config.toml
n_kv_head = 3
d_mlp = 1536
vocab_size = 19156
activation = "geglu"
norm = "rmsnorm"
rope_fraction = 1.0
attn_scale = 0.0884
init_std_qkv = 0.029
beta1 = 0.9
weight_decay = 0.55
final_lr_fraction = 0.0
doc_mask = true
train_tokens = 350200000
MLP neurons of a small language model. Each row is named by its layer, matrix (gate and up: input weights) and neuron, and shows model dimensions 256-383. Each number is 128 + 32 x the weight over its row's rms, rounded and kept within 0 to 255. Numbers have three digits each. A neuron's up and down rows have the sign that makes its largest values positive.
A block is one neuron, or neurons of one layer that tend to fire together. After each block is what it responds to, as a language model described it from the Wikipedia text at the highest values.

L3.gate775:114118147037125127155169154085126188147124104146114162178124167190139132133100140063151178081152135076152130183163128052154159146058086147140122138119076095150076145085060111121143158156203123082091142118087149126121109141143101119100166115106109179121180122149112142129105095151094081126100165164120108161029122191155126152145173111168102129153115101128109120137123164090105104119063
L3.up775:142189123104137110109152121132127154058163117128136142105148112113135138141138128145081086075088126132107134140206172105095121106159125147137157140103135093142110169155150130129151195139207152123097163102110131097107128126131118146151218154097113140124114131121140221167096158133169109085099061169133118103114129124112175103102135152133089149171098157142170153106064090067221099169128
L3.gate1133:132151158143159087161102139103140172177109131164153130169114088129075172182099125164138079164127110115160208157182155130124114139103150107156085097126112165160154147145183115143141130064082110166134134141110060079150174129131123155109141102114102148169180104101132130118126153098116091098103067111066161106104119132062090116176083168118129179107101058147100137141116105167130113138102
L3.up1133:111122100096161079163127150099113166127131100098153149088099063055149094123128123141122133120121171156111117145066090123165176058152158060081172126139072090112114136139095134039092121102198166161142130129162135149123101132149111093188110126147082041115132131151136152086101111140128138176134131144171149102133132161114134153136155098177136141155089207188086082144136095080107086136144
L3.gate1276:156103103105141071162141086141107111150157106064090176097153128152129133180106089090084104164161085123124119153097086094143093068164174106153146154118062132118163134080186090174122160082160083165111120122071073065075199141153130114116149143106093138128077100129111063147148125147175166123081095174168098115135088158081156140152143105152116087199147107172139158120125149124138161145214
L3.up1276:089147202110131114128113090061129130133135125129135122130142142115091110133163155123145161185131094182120159119153152112125134153141169135109041146139118113192096155114118140092133164138114140142160142127177124136170174127146175117200131150139137107156086158147140113145142128164155100074108130126178134102120095188109169102137190159167153133095172101184064127127156115164126138159183
L3.gate1371:157169132128141074159134127125094042136139170126175116143072140047174171145042125089121165102102102120128116179151135101113136112188170118132142136148096169092160136075097134087191148140124090242146144127137062093128149090164134140125089086156142115099137115116122137105090079061142161130074130163146141142141156123098157072156058097146168111157146139163081126126102079080113063123126
L3.up1371:150158090122126082123109144153067163121157084086250168118154110106083174126114076086192124131168115156108152148140144115118106165147200105106078137081129130121182150135108181132143121121143058108196100073111136111164135112127142126134139146152091093160175077115099116138153096085110142091097151099115179073106144105056125085122187166178083143116195159172182128125121108161163101128056
Responds to: Final digits of numbers. Last digit group of a multi-digit number, mostly in tables (attendance, vote totals, stats) right before a | or comma, e.g. 10,691, 102,492, 388,000.

L4.gate205:116138083155128063198132152140064109131132169131126102126144152095122102150132157093148122142078096176119181148125085128139140102164212139148175065103103120123159163138125135079139115132110141141108142094057123149176128154103148082158116130188038147168143133121091104140110144139098129138113132129160120100124145105161065085106120119131111170097104091181106132154150130165148163077127
L4.up205:156071084127121095120000146139138077162170140088124147122124071145122097118115116141118172127158160110181171130097118125103100150182178101115106141104135078056143205109094118142100170106137136137119176133126128121096072119123168102110078180137077125133044138121136168130122114071131149112113121120142068110090089185129160134154142091149079093175147160111074140149108076080143090131157
Responds to: Number-final digit chunks. Final digit groups of multi-digit numbers in tables, especially vote counts after a comma (6,39|2|, 24,39|3|), plus some mid-word pieces of names (Af|ric|ell, Nash|ua|).

L6.gate78:154084151118131135170120140186097070176160101131044123163147126112141131093095125156165144123108102108186156162133142139126133143135132101134155138127120132092157091117188114154131134109065139183202121110163153154147139160104180146107175089181182114153126138150065124122112093163107128123119081127135127132106135146173186054174085138111172118167045169113162142120070166125106158070129
L6.up78:126204113123104163142122123150143075122113167200070155178134124131130131125188086158131090154137093099121123111169064086130084138166164167127130135128116128097119076102177078145141149134130135126090080124105136123134080081169099120132135157091050095106142090167187173123129107170148121136088156110165149140160119208160135212080158167176095128141125100082127145153128122158138083166123
L6.gate267:133047123150138077163095153096126156148066120149108156076126121159141104157128129129158079155100134127147151112105166142147132123137121173142136158162135163125190143165155112095110119124125091119171127110163061113147176183145136091129117114117182131194142077102144081142151149119162138103100129200129109171085129146108108090135092099063183107112126126151154080129107109124109148165168
L6.up267:110107095123157136150145105107129098092181098109111160097125167048067143163153158123114101092106079100120118129170145164103165115117101135076150122090141048139150151128125086189114185149158144104102082144097166124117087120175048099111146131120139131128161119086159174094149116131144178127142132068113088175159106156107137205127141148130204137125079183202141160120201154126199149060075
L6.gate340:130141144123157117125093091127110116119114165102144163068184131158149110128110162104129150098162088139105145185088061107175145168183197169170119103095123149180125126119145160136056116133143131090160130177104105141122150102117101124146107179151108073086124100137091147203191112150114197125140130073138076095092128211074136139158106131128153199124129140152111169144105174120113093159128
L6.up340:157122172078122154154145144166099139092173132132125175198120097099126113048062126156161090127152124135141113104114103077158157102178121166149159102115106132139131116054089122095097112080123173050099111152102082167128097119119141124181171129140105096095121072171126136069117129110126138103115122191100165147101136161116136121152143097169139166120105122129127091108128139106105141182092
L6.gate399:165128139138192074058110112172172172161114167101177138102082099121078114158148138126080108173096215140122173184115089130141111133092133123120124129111097066156162105120135166125131074178098175168137121139103143092094132152147172155150083129157149090129139126110133097151142106077080118104094118102175146159173129167124189124134137125058132107089135127128130154134122139158077132175169
L6.up399:117144130148119116169117131129097165170053142144124173121168108106154190119133160066133125112137126124142066137135117221065137129165150085100130105151162062141129136124167120107108116169104118170161119156109116179111134154117098126137153162142062089131192147130123154155109132087136087107135107108137086082108091108084135088144099171112155067113124163155103118210150088106151096117109
L6.gate404:091091142154161062188082094096082108125153162087139194153115101123149120139166080174145153087118099161141162110109072139127126170099114137089133126167205076126108128153223147105140097124155101196145144122124145091144145147117108137151124126159118090110150105151118139104088141069156110110107144094140156130116063151194102091090106126081121115136164090182139134095131170097168129134109
L6.up404:143094106157099106180138099097162073138134154147142120209126126115095171166106112085064138145094127090111099150125175095170131139164119069154121070133181071103110123117161142160157147075141124143119091080103127132158160060100157092079112128141165129125125157057103106087127145188104079134090141126096120175095178174171172070088141164161086183090127188149120071155166174166130092124105
L6.gate411:072158153074076135074140093162139118107142114157130175165132127150146152113138145118113160128134134162174160148208128168041205075106173101115152117060126120174132207133132117135106147172155152141112128098130103156108111089118132099149162117120127095173136184092139082173166109097151105115105082095131164124105167145059170105111103151060186173132120162127155147089105074116124117149102
L6.up411:111087104136106113129115144142080090158096168153201118125105149150107133081106125095153062161186132150089092160169092145121089111166127097093123152119092183118166089140180113160179146145159138099119100159185113132175126075133151089165135169151156178103111159122165194093125093157162083174140160141136125176150108115121095109121135071149175110139200097173104145114107092116059113131147
L6.gate623:158119152142144188148032111121126155135132139172165156160119160119113122098174161086140134061156066082129174156117138150129101138119139112119153085088163128134060100112152135130121107143134175138078111124077157157141121161091165115161180187128143094108143109167133096167118137143115149162176118184136127181088183146148155122136058159110100123136053141096070151158108145144168074175143
L6.up623:108123168179103104098072138090085147115141145166132099108126085129131202091035128084203107129120137112100080135103163114152130078139156205109090133119110146163142160098087127117139138198161169159127064164106119139138161103104155130137101160073136088141110184137170112123141094208121195105154141081127115182109082149178106132092143123100136168192167175176167080146127105109135099128166
L6.gate676:149115140134136111149082197033160090124089130104224097107178102117107143113147112124140127191148103047145072123087088100124063215116145100158094115099147097113140126125175118156068102051208076171100092177156137154114143130115158121124129099113065148130157125115147138137060137120127201117140149120152096102149131109193099159051159111115138138148159173090132138088110097099116165137138
L6.up676:124153144136088151147188150143153135134191164213121124158108137147113101136093079075068116108176119031150140149134123157105125140093121091166138099073130140133127119153142137127172141137110186082150116148098080133143167126180104066107113146165155139158160156079169144155118130133116186103112156096150092132115134135147108114098129131113114110152129195148071123027089155131134133078106
L6.gate768:165111156114120098160113178077172175145107155198128149064133133117192109157140112145136091139115156091097167192133118124167152103150127079151108056111117161192112120140138104145113134115093160202167079146092146097117126067116137152157151154134068124184129181087162103092105175125180138128099098121165124179147083166139089105133172105082166159098092123116099095140117186129105128144147
L6.up768:149028209058158133107186084166129122132123147092119142125100113080117162091129144119117150159153070138195141171064108127083107131169100092142144040117172144161121120147125112164103131114164110129048048118140189100119108139119166119142124131121133137123117133097077175142104104100154136106150137151112110120135181139044184162129114123140137110083115158131145057126199193166120101093155
L6.gate837:165151128067113064141124040147124166109169122110155145157131132105125142117234123116143186171137177107097174148112132167116118099134162131167134117141088172127097082046164111084161124103138157149114126131101153087155096141139124200131085105137090123112152129142161129119130151145118120187130155176134169118120085144113194099095143148139130162089137123106137174150150157156127129167110
L6.up837:105135168100105177150144144165067170145113169108084149081081157138124134096156094100161143122158111158162143162158086093130098155110102082110100171120113174149131114140151104116059106173187149087089127119121121116167138118148115198136138108122139114140158099144120152163109099077097133083079112135119085089067155131171169152138100204106110134083152183061053151106175160147115107126095
L6.gate887:184126109086152074171158089072123073114132124082128132158079139085104079117175203166092113169122125129107163059117149102120119072152181141122120185135171142053129150096086057134132150142184184093181148101109123141165091147115127149091081141142202118149099158127109159139142147141096182113148076102103135150152083150131118089151106086086102196157111112161218125162144135067116104140123
L6.up887:124156112136144122128130182134096116161093145072205126032121126131117180136125121082130152137168135124138132173140142132102170136107157134136151127123094161101117172159123164161090152098155118147182121121137151136117182056084126118146123110062099085137072161093152064067193194152142112146106175114204104114121154111173111110085113140131106097208123106142119157131092117107197116151178
L6.gate1015:131090086158156078162083136121154141167095188177093168099104147133152106142160191082155175135104145150248112181126154213112137199153118194118087133091107136146074090108147102155157129174134129171117139174121173151153150157126113187133132144148086121148099188096192083124146160144131152126091163151109171090081126122107106106147148141117094151106183122172152118119083149085112170149109
L6.up1015:141124135163105114103093112103073087127147165148118129068143175140133108178145112125077095056065122107097214146101124115193108159096096110154071098033133140162090107091151118123172155153053149088060076079117121129156131136177123159111094162100088143108127156133135176138124117142125104202191093165098140108152164088098141156111159165146086126165120078193172106148164089142096104106141
L6.gate1147:154109103137169126119112157094087126143114155140149253171162137083113158124107110136157097123142076109195156204139142113062150140173157118178119097131142102071159143162142125142122132115144072188136163106150100100159135187126169118115150093160115145117154166140115129106110140125124124131103129137124134113109132089080124104117133129176104140159155111108149128140123121176096095182186
L6.up1147:107118124159116106123174142136150110138126128141126163139101158120137063123097166139154091150074125125164167131115073154123114118117138159133061181161083121142095053096165082111100197088148095159138039109112142089156136107077135157155111157121064152102144173156181087071105147112171051162113165094113165166125121099161115119120102122098149140160162129132164119146101133175139145120131
L6.gate1248:110109078105163091136161145211091097160106152096140122100099197106141131114160063165168157105159153144154137063094101110147048158186175083093067114102083150151129149146123111132057184126053115164117101104067098136119119126069140160146128208127084110123098121116128129129157098086120131107092083144121137067124130161103104069141110108163142107121103160116141150158117049124172111055083
L6.up1248:122119148080104180151093147141146108146110160077026131200147092083137098103134151125100144144111173171134129128120081128119107087119118091132109077046103125104138127088169104114138098045132117126196101133147127133104170095187185117114111131130099150157124091113089124122122113146170136078137135143113125113085182136091118086132102125143110097085158069105131105118124127115100106134105
L6.gate1363:165144094102127121088115106141150069193089099126118095122145145100093102162080113146139098148089116111131125127126099088079102096127168138144118130109141116077076112109187045120132144192169126200174108067148128128121078178104104149132134109124138081215122120117144135185128085153125103155115120116068152123117161086120093130121138112165126123135148137144164125115128118036106133124088
L6.up1363:152099137102118182095141163175126087118157134174207132147076097160091108131093104132146157094077149120103047147119148126102123127179170044064104104101077142160138181133107133199150187124073068158155151233082116100139101117117098100130182145118086102121138138077127142124164087117151156110116112173161134098111076125111078153106129147142082078146097124087107128131139095106092123132163
L6.gate1530:095138147065177143128091112139077117210156119123126165121120095158176107114069122164104148132141084083169139112053140163136151117166185096156093099127067132086136165102140090107094125153181139122108123141101060151159146136150166170115128150143168126166144196143059157075078110146127134171100090141121117082158131170067166068127133102138096138099106128157122152103110141120201149156128
L6.up1530:114086133130097074117155147156079116161117134089073138095121158134136180063132124129159141134148064152144177136173084111113142155152128110096110184149174107126086143168054165113116215137065120123123139087089042113121137167118112087184153140145086063125189106122142121111168105148120152122175153132107123168116152176131125070092145113156141136148179097120143099126171130100087031115122
Responds to: Final digits of numbers. Last digit piece of a multi-digit number, mostly in stats tables and lists, e.g. the 1 in 2,451, the 8 in 10,098, the 0 in 3–0.

L3.gate347:182189098105135149140131121128109135155150135135107204171139112173154108078140097183201128147120111100191169137074172133111163119171083129106141122142146074119142128108082166147123132147169015089078103098114081066160118102114071164077163126077180155156146080074159118134108149121120126090106156187090139149160155130111085198152166137132099070100096132108125171103155105122067123131122
L3.up347:119136164080109138093125091167135124077127180138143135059147122115134117085106154140079196132122137146128177170112118154180116137150140140136097129109137176131063184114110120105136128075103142191182114121095144102125183187097175109152109163162115124119079132140127150090146124129082196084132194125074125142160152101123197139169112133112122143115176151166199130094050145072128136101117
L3.gate868:036112179141123148094151097137110146132136099088164157138084100094098123128152109108100095126176150079152125136137156159140146205156137126123110084141164134119183052076126087143152094145075165162105152194144151179158126053145092162146134134123108115042149083122136094196134127094136220173074136163112125131086146118115195152088091104154055119067133155148138130165069104158165146123158
L3.up868:156095154092066150160207187108206183099130128117140061088082122083145112121128072179106136164120201145135170149103126126099143079120134162157091075146151123085137060137124123125142185212155153116136071116132162145115142152142168204104110139125135114107122107178162204123087153140095110100103144152124144153087147079120146141080165165135126105089167238131123133187151124087117153128098
L3.gate928:088126115106125110142117151115142124121112166084161164126105076083115129124153101103114150086150141098137080143112096128115156120102169099097100117155163208180123103122137100125104140115146143133061097113108150133088150116084139155125101173124080102080117146176116133128112144144129123128035133111154139144106165113058103173092124102169106084110212148135116170137075075098202138111193
L3.up928:064131099101148088156118166077144133125123187085152093131026108149076167118130099115136104123117129103139147131066123154181133105162163135100185131164110133187054161124136051153134098163144176137107088143164141093127174150097177184165083141120116163099115134170152094173134127143140082134101132180104141137142102143143162142167120095111101113119138127148114129189102101126095123129114
L3.gate1508:123158123085188100196154159119039096095154137048123168110071050122120140149120107126107079166160132141123150159103118161140087109141183151153104080142141106044161146126208120072078164168085149113145114093142080172155150203101083146119095157104154142135111122150142113138142148140104100167119107115154150107091226050152131139169076075177076148136129186219122135106161170124142140115147
L3.up1508:099127064169149153122194157064149142108165094101153158158096138144147061160164055124160103105138142105106113190110242092134112143141168144127108115143182148080151081119195121144150080144174176151126116139170117150084109077123113137102160171083138142146096113172125132139162162059123126101174127168147125121113112088146103194155093175180093106137165126105107197165150103134146127169122
Responds to: Mid-sentence clause commas. Commas in running prose that close a clause or phrase before more text, e.g. "interested in commerce, graduate studies", "made from gold, enamel".

L4.gate1110:152136102145143103138112150146130098135126132084138125125114164119112097103187086133107136144204143169170160146107131098137120196175150123146140152122197162141071084168156087165077105082099132192147150092145145150176112173136095139135153187081058154122167097170150106186159096134101153179114178066098161153143107163110115153135155144136184119078110144092119153091155065168111158132119
L4.up1110:078143076155149128160127165129146143099145145148159153160160174106186088160216087190103076115146057134200160162114146132120136120156080125180083157156094145129090116099135093133148126144075181119114177107151148130108092188153145130092171157089110133079153124162107199187157061144095136158077086105108143094131138087176095205123098188110119146206166163147148133147146138125149061133147
Responds to: Mid-sentence clause commas. Commas (sometimes semicolons) ending a long noun phrase mid-sentence, before a continuation such as and, which, but, or another list item.